{"n_layer": 13, "d_model": 320, "n_head": 10, "n_kv_head": 10, "head_dim": 32, "d_mlp": 640, "vocab_size": 2048, "activation": "swiglu", "norm": "rmsnorm", "norm_place": "pre", "norm_eps": 1e-05, "positions": "rope", "rope_base": 10000.0, "rope_fraction": 1.0, "qk_norm": false, "attn_scale": 0.177, "bias": "none", "tie_embeddings": false, "parallel_block": false, "extras": ["capped logits"], "init": "normal", "init_std_qkv": 0.0237, "init_std_o": 0.0, "init_std_up": 0.0237, "init_std_down": 0.0, "optimizer": "muon_variant", "lr": 0.00834, "lr_mult_o": 4.0, "lr_mult_down": 3.0, "beta1": 0.93, "lr_head": 0.00612, "warmup_steps": 200, "schedule": "cos", "final_lr_fraction": 0.1, "batch_tokens": 65536, "seq_len": 512, "doc_mask": true, "train_tokens": 426900000, "steps": 6514, "dataset": "wikipedia_en"}
MLP neurons of a small language model. Each row is named by its layer, matrix (gate and up: input weights) and neuron, and shows model dimensions 208-303. Each number is 128 + 24 x the weight over its row's rms, rounded and kept within 0 to 255. Numbers have three digits each. A neuron's up and down rows have the sign that makes its largest values positive.
After each neuron's rows, "fires in" lists the words (lower case) most often at its 100 highest values on Wikipedia text that the model never trained on.

L6.gate226:127154142112146150114105121149162106103112144174096146125102122095112117140104110128154094160165130146115166134105123089170132148127170113146173081146127145142172162089128150106137147119122155121124154147140150144129112058149119143171115114120108162107142128110157112095097113141140126118
L6.up226:136154145148168123136122098112126146169117102148128147132101152081158121173119100161153091103166109093134111128110138158141129126104151134146146096169117112124172132109167115077113137119121110154074138158130113160166110130137149118139117131159139130098183099161134108142058153127143145117
fires in: "of", "new", "main"

L9.gate531:163127150134105135142163084131109072087096158142175142121108119110154099135100140160127138148111133131124131115097098165127164101128118106085184144156147137137147175154188150151125135100134169123133153104082130109111115134143129106134111127108121141136119164164103130103138126151159151127
L9.up531:082133144106160115149102149171112097102144105145118147091166165107113113118105118105084135154128138135145189160080122133125118122095066135133130138114104123129173108125118163140161170116158144095121120107119174121091141105118114155142139117199158139143134159103035096128122124109117138160
fires in: "at", "since", "period", "in", "of", "until"

L5.gate630:148129166140109126118096064147117164098150133129122161156150154119138136133126098144119151140078100132143123129073093140140137096144125088149130150146117070139114139110111148126194105104126123155176126117138094165119125103145084116138132126116117172103138123119122076128107154122122132118
L5.up630:126166150123206135100126104139089167104125101117115101137126098077150149090104112124116123163115132105098124111130137110100114098095114126107135090116190096112145153127124161141140083143121142149076164134104119127107140131169112108106094160143138088164069147133131118138165168133136108102
fires in: "called", "made", "named", "country", "of"

L5.gate87:160142130107146138138141108161115096161115154109137074126118118091134134106127154086121113130114193130133135115140116110146145096104156132134108132113075140156122121116093149133167098135105106146127098123091132139142113113164153157147161123135124121179154112159150138110138076154147155137
L5.up87:135116083107088155147140139148165199167115143143160082141121130131193137147131114120114110155095148124155105123188150151149110110117121115130105155135119093129114093135109146171102146097153084167117115143147121158099130124108142147138127079160125171121112105138137173098128117149150115121
fires in: "starring", "guitar", "star", "by", "voice", "release"

L6.gate367:129134177126190111087145107110132115115147144165160152129169136145145111117122114101098135092121139138132164110130133114159108096100094100103161163123127141109159134134126130142171106131110151153144155140157155165166138138138111128083165148153177129100082143150146118073115119083170141161
L6.up367:081100161122123123163148150139141121155118104112096109094130156156185109150135122163137118142119151143133134143146094101155097150131127121137161115168107116082095116109139119156104092118105121122123093143117143117155096118150139113084137150123096140083115140147146084094130133086151128149
fires in: "as", "from"

L3.gate270:124078120063122066109094130129141118181138102136122179137152141131074133115128107141113103112142153157161136122145122142166101137153142092095141125120110127160140130100082163136098108103131093110146117134163099104166142114132098098146103146151105155127099152116132116133162149121110163185
L3.up270:097165134139115149114102155123136116119110127162148163124122144126128096150131070105090110140134127145224142149137145142156085120114121178102135135129120075137169131111074124112118127149161140107132137151162116135111116114164122142159108138122107143134152119116113137145094120153126165169
fires in: "women", "children", "daughter", "child", "we"

L9.gate11:104150097176141131145129163109114142150124180148109120124162135109110176120159161160133091148146145105122149137124106129093136090113133116106129147130136139079138119143129137163111109105178128130106127144141151136125095126124096118122167140122131102154144130131107128143173133119108131088
L9.up11:134130100148127113091146121149117134197137178156127141153125144135105117095110144109142160070101097117121116150123147120133086116117109119126162073109133118135147116081147089151151111128113101148114138142138164111136139121119136128088172139115117135109151118156118112138071101098113116159
fires in: "most", "was", "still", "not", "were", "also"

L9.gate402:107168136145155124132134132149145128136142176134106129127103159135113113161142112157080164114123171139116139130109155109159168131093127168170122137102105098149140084183172164127178114141147126101135116123170114136143157129092127134136173137122181108074154110106118130146134102137100153116
L9.up402:088153169154110146089115147098096132114146123096124105114145141156181106112138112129120123126146119124157186102123107096139151123091129111083104117113162136143151125110132123143152120099109098093095131110133156136137147098126145087137121088145140156124115162098141088124118099165153152118
fires in: "as", "the", "appointed"

L2.gate564:181146133102110118128166142129085118169103154121118149107098089069135141155094140104142144204130100140123110103115078153149117153145149111157167162150145085149153110182165153109122159130141153134148110106117096087136152078112150125135138134109155161127138117122152179149124125150128171107
L2.up564:142151149151110100182147128127136111160092139131090114090111121096142149111110156114163132152145091160151114166105068078154140153113152140110124116124116078131143118152147162100129173171125158106149086112126132108142125089109129120088102126106120149090100120143149157157124139109117133086
fires in: "may", "prime", "primary", "primarily", "private", "prison"

L3.gate265:165106154145134097104115116113134161092132083103155127142109140132122138107148161131166105167113132104119112097123111110162145094150091116130142151129122097145107102116129139148137129112138152133137143155103113157146112112180148137117117135102131145144141137111104109107158161130092093128
L3.up265:094124181137098149146129089110128132109128135158134123128165100133137124161152184150116102166115160098139116135168120129126147122114127127137157119110127109143149091119133121103118112071103092160122136105121112122116143112154097135124107046182132124111166125108148157137128146116119150118
fires in: "also", "been", "making", "make", "become"

L8.gate56:118144141155108109180145148112133090136076142124102094107092096104113113137104118183151093128106119133155069142162075141146140139144104151103116100136137141158135092108143113118134101108160119134137160129119108175114150106174120165099128138139158159143157145150117106139120119138122136122
L8.up56:100138157101121148128139109124151135148086112120102112128119136132128147136127099062105085087119142148183131105114114092129181129133164102106129114143125105112182117144142132151179126108117124156141122155116118125098061164149147131130154126124158128141129171103142080148113151129105123138
fires in: "of", "by", "in", "is", "on"

L6.gate76:114086131136128115135151136163098131132125146139112134173154124137164116113123134150099128150093119104174130094131128136152153098087094105134181132117170085128146111134111135139118101132115102193117115142179129152104128127106136088148087127071135132155155128122139112143134134136095140084
L6.up76:130113175140159145149127144107150167152118115160168142167109130147129140149100166121095129115143126144146130112126150117161079071099119145159164117091139116156124131084170116142147146200129127139125152136151151148124157095123105154133109131075114153150115111118122140126139114132126132104
fires in: "more", "went", "most", "grew", "not"

L8.gate621:123154123126136087128165143114164101139136138118112114142115104170176120116125167112095150141152145166108124136153124116138116109108121136149181126108087098120100112117088117151105113176135122097116123114109116126128125135145081125097068112142102103140117110143145116137169085131128138118
L8.up621:107168127102091114155124123122097144127129076118141165169150116124171126138123136150103163147127137126114105127153162130110136110167051116095123138129122131117147095139118089122108144144157114134129155114136090126132116143080180103137124069131084153110191098130111127123118159132121095156
fires in: "in", "influence"

L6.gate456:129109137151128170143130133107114134133080100139169158138184137098130101153100104120126111133100133081182102126118098159175156115122112116121107143156161110139179138136088149144094115097106094096136137154119091106111133119127153084120164124108120119128096110129157146143112116097121072110
L6.up456:134142131080147109100126127075100118111078148119129147129103081084135123119101125097160131088107138104139162089138116177110119095122128160125112083145168103113146127151106137092116154111158170133084131128150096126163093112149097103106146098101122103141094131124140138181109126094092099131
fires in: "father", "of", "such", "fallen", "son", "as"

L6.gate196:117122133122175133137122114122144115157121124157112122114096128122163123102127081094124151119156106116137132134179132101137151139122152114166138184119123137183141126119114121105126093139089090137142148155150120128121082117108152124116150126099112098146156095108135123220092153175124103040
L6.up196:137147138108133140101121142087148155108149079142114167123108101115128109170139130142114125127139121120143105090112114125094125101175112096169123137162094078095146135119115135149126147114139129112151141132138128101092072119109154119141140108164149118160134156115128173159110149117149124139
fires in: "of", "getting"

L9.gate490:094173131128134078124125169130131090131119133111111143127098116132154112173148156128145096098110125111085086150132122130089131099120131147148114160127130129184127107125082181130129145123101142099166155133152153127081111153140154153150113081143181118141188123133115134125122145133080167091
L9.up490:147127138154092163115145118109136120140147139131114110137110100118152126161146066108180144137145094139108137144148128093169123118134170102145088103115149131132141128115163142106114162142128139174085116137105157132145077137107119141154156097117113117107135113153154113136169091134092146102
fires in: "was", "were"

L9.gate403:156089139098146147155110108171093088159117077099149129135103039128108135170173077130128124129104121149098115121094146162118171121117119110133096109070091129140147121104116176136149131142120117159133099173159102163107165133149124125102120135094147077138123125154138100150157166156115141108
L9.up403:114101090158125154139138114130180178166109110110179118073131105135116131144153141158132153108146090134111172101083130142121125148126110102113102112117154121126127131142118142113104132144110131099091131128126113119138102152152147092155100198104163092147158140139103118145147130159124154148
fires in: "s", "her", "his", "my"

L2.gate335:080150129104126141179153144102131119096110140123133089127150152110121096150155178131158136124102141120123112130096135147123110134149103124126138153122165118121095116096137111116128110138121115117135108136101126159135129111179131144087160134149138118158129093125077151144133125141126150126
L2.up335:105135130077158143148128085153131115128089119164135153113096136165124113178139184130125126153103122140078092133151148130078157176144083117153116094114117127140126143086141135125069116097086118095109103132140164144136139120152146112086106136142175142114132111118120119127120146135120146108
fires in: "win", "went", "qualifying", "make", "making", "put"

L5.gate33:099162116157108155119116125098155170157117146158095128145128134097168125156175103125099147136121138161147120149127110064125127156128124125141157154148123137125107114186133132134125106055130101137119143138111161109081077100072084125161130144130090136122082129130118151111127133109097137100
L5.up33:124118144085124139124097112137118161165151107131109137135130177129170141127119125122117116072128147101124128122096137139131112122119159108137143105159172142134131147137124179117138136127171096131067118097151112136134098116123103138146121127159133205120126150157091122151152134113082129125
fires in: "both", "from", "between"

L5.gate399:123105111128093127116155122075129122106094134176125129159131194132145149116096134100174096141128076141080152133098136121171190101132147125127118140123148153128127176170115129149121128129128117141132052138121152136105132143139132130143106116143136127173112119113090121108150147158136105101
L5.up399:126116140114129140136109134080100154157114102086132121141132113150129138108043203091113094132129137135140131153107153114079171123086158132133122115118157159097138163121162147136115092108148107161123185177124093099092101127141142108107108140133120145156092152120149109136132122118167139107
fires in: "of", "genus"

L5.gate292:110078092148122155134129155142099129094122182120138137122150137120131061172104102106089115163127156157086113131130069129094116122127171111145113103138105116117124150140109180123156175108091089149131152144085120145153129153125153141149158146128154135135143166110114148158133084132133089110
L5.up292:112161091090134132108156187118116117140099129175138143123142165079142135112173092104156129146137090127115099128143155123102143175114131179096134120112132135106112171107146161127133133156123139129122098135146080141125106134110171139197117068127107138094110131115121114124130132130162156109
fires in: "goes", "website", "get", "that", "game", "goals"

L6.gate97:133145172138142126115134147156148128106121124111161122115154088122132115122133113081147069116114115105149145129153159155159162091126123137148184138119128121132071144130088123124107141127088079130142106110104123172094118156125098112096138135144140099075138138136155131158126120141127090086
L6.up97:118107159116124096103132162123143106095115153119119150150165144169119133131119142113081112141130148094131124147088149137124082173113166089103125118141178089108150131113114151120138113105105144117104147069128121102136136095144127148097141153138097126080103133130147147108109094100151102153
fires in: "of", "at", "throne"

L5.gate120:094154159135136126160121128148132099134115151124129172141172126132140109150127138111133147170149139159126108162107122112089107123153125189101132113112145114121102102115097143150134114141128120143103094141131116103123114121131138115134112149129144116143098110094123142169136143111129142106
L5.up120:114140107159142125141094135150140095128147130143107130085160114122162120105111148137134148109136139126132088155079118120121151115151099138099123169101121099109140119141132117117073154127138090192109116085116098137161130117091106163081149126104109122063128148121128077162141105159153096138
fires in: "who", "that", "whom"

L3.gate559:107121097153110124129135118115174135089136115150162118138132205139100070147118077189122109123117098132086144176057140137128131130107124146138136136140105102099147090142141114128123146151109110118131081110131138103131134117171204148105128067111120124126154110135084131105088095153120110146
L3.up559:108148091154109141168152155155146124131144156128179161111140167135115115138160083143057118140081108178113093155092182122167165139115112133137146108123096099127139109112122147093119132122097177127133122103130117090129146158160117142130130093113126097134139112114136124107141087123152092130
fires in: "and", "or", "but"

L6.gate345:101153129139175122140173149120124126160167095155128157134117112107146117125152135112133100145102120145122161149091100148121101089154124106119188139128118142155106106124121134143097095107104088143165110166147108158088114141175139142136168118136113122121152156142140146140154091111150131156
L6.up345:151137159120078141102098109178108139156135138106102085110119117083104120146117163100098115147145132140137086124087190128171110106156124115103128134117212137163171173095149127102138155133104129129113138165087129160115116136149140151110133155131156069125120131159137126144093124122170127109
fires in: "of", "more"

L3.gate111:131113126170146111109109186105112106153109071117129116111139132173111142129140133145121118138115126142148141130166106106105122111104147116157131104122129138129129092116139152106101100073110144124100133128121109146129104182109123149158146134098092178136135116121144097123110136143133126081
L3.up111:130163136127151123099093130128104119164101130148159115120141116154129161134193115139136128118169156140127113069128104100094117186110131125124174146108104086123135121142115108127121131116130135117118100131114107078093080143125122147093135108111085112114120100140165084093091183056129162135
fires in: "are", "be", "were", "become", "becomes", "been"

L6.gate58:145139152124157119141186123128128113146131150125125144096121144133151125123136132129099166120116126100120108116093132172147135119138124099157159148115132108141178123096117151106102120119094111100091139116142117112117121113146145148102118140127126166104151100160139117156124087110178143122
L6.up58:100087100163128096128145177132116133153124165129067122115113140110103154150166103123143100087112111158158154152109127131167136076146106125112172131142138124145095127150144131149181159120160111130112147092157074124151101159143119119109155139185139128130129135099165141095125121118171107139
fires in: "and", "or", "if"